python train.py --vocab_size=8192 --hidden_act="tanh_gelu" --qk_norm=false --optimizer="adamw" --final_lr_fraction=0.0 --max_steps=9131
MLP neurons of a small language model. Each row is named by its layer, matrix (down: output weights) and neuron, and shows model dimensions 384-447. Each number is 200 + 40 x the weight over its row's rms, rounded and kept within 0 to 999.
After each neuron's rows, "raises" lists the tokens whose logits its output raises most directly, leaving later layers aside.

L10.down831,196,184,197,191,186,171,202,132,145,127,213,170,240,197,217,156,229,182,238,225,191,179,318,143,134,204,229,210,211,209,278,99,262,211,208,224,225,207,253,229,181,151,192,166,263,274,209,220,249,139,159,195,239,182,124,221,111,171,233,151,243,190,179,246
raises: " a", " an", " another", " one", " about"

L10.down1274,187,236,170,185,170,200,155,190,128,240,195,169,177,203,159,216,172,264,166,130,181,168,241,204,148,207,150,171,226,299,144,220,188,187,251,154,180,276,229,187,150,253,227,179,204,254,193,244,153,216,174,283,229,218,204,175,161,179,186,206,270,145,232,236
raises: "b", "ious", "no", "in", "tis"

L9.down1397,262,209,162,238,219,272,180,183,193,163,197,161,184,188,227,217,267,163,207,204,165,158,209,234,215,238,245,204,213,176,237,200,192,217,159,216,199,142,134,205,194,246,206,238,220,171,204,186,230,199,216,244,163,274,221,211,202,236,227,109,165,55,193,202
raises: "ill", "ient", "ard", "ol", "on"

L10.down901,190,210,227,191,260,226,166,199,152,182,171,213,231,225,225,213,153,224,234,251,241,226,180,207,282,197,227,199,204,198,177,233,198,194,224,124,227,135,240,225,182,196,148,169,282,216,245,262,199,228,195,288,134,207,216,196,192,159,175,177,159,200,132,260
raises: "ches", "o", "ood", "ane", "od"

L10.down923,219,110,190,151,250,187,177,236,280,201,149,146,212,210,230,257,197,201,242,196,182,166,199,181,210,257,208,203,181,212,195,222,177,162,282,205,201,236,139,159,153,193,152,265,171,168,259,178,189,186,159,211,182,187,222,171,198,160,101,246,223,166,200,182
raises: "ug", "ional", "ible", "ist", "ite"

L9.down713,163,152,127,106,225,172,252,266,64,200,194,175,219,163,212,238,202,246,260,216,226,191,159,172,211,136,182,186,303,176,207,153,184,236,277,194,241,167,98,290,180,195,151,232,219,214,254,208,183,253,202,210,213,227,190,259,284,202,146,201,246,228,192,207
raises: "like", "more", "spite", "other", "rough"

L9.down651,188,263,192,219,227,216,170,191,107,206,195,242,64,169,218,181,179,220,205,244,212,189,256,197,175,200,170,208,169,179,132,299,225,154,149,188,202,179,166,153,180,135,240,106,158,155,155,231,199,212,244,144,188,171,152,220,187,247,218,167,171,209,159,156
raises: "'", " was", " would", " had", " were"

L10.down928,195,238,196,193,195,215,206,113,193,181,172,149,211,187,192,220,205,65,205,176,153,159,126,237,202,87,187,220,250,211,212,164,241,235,202,216,202,250,218,176,216,208,248,249,199,179,170,271,256,210,152,249,167,183,193,219,205,205,220,233,233,231,151,200
raises: "able", "ably", "rated", "ions", "ress"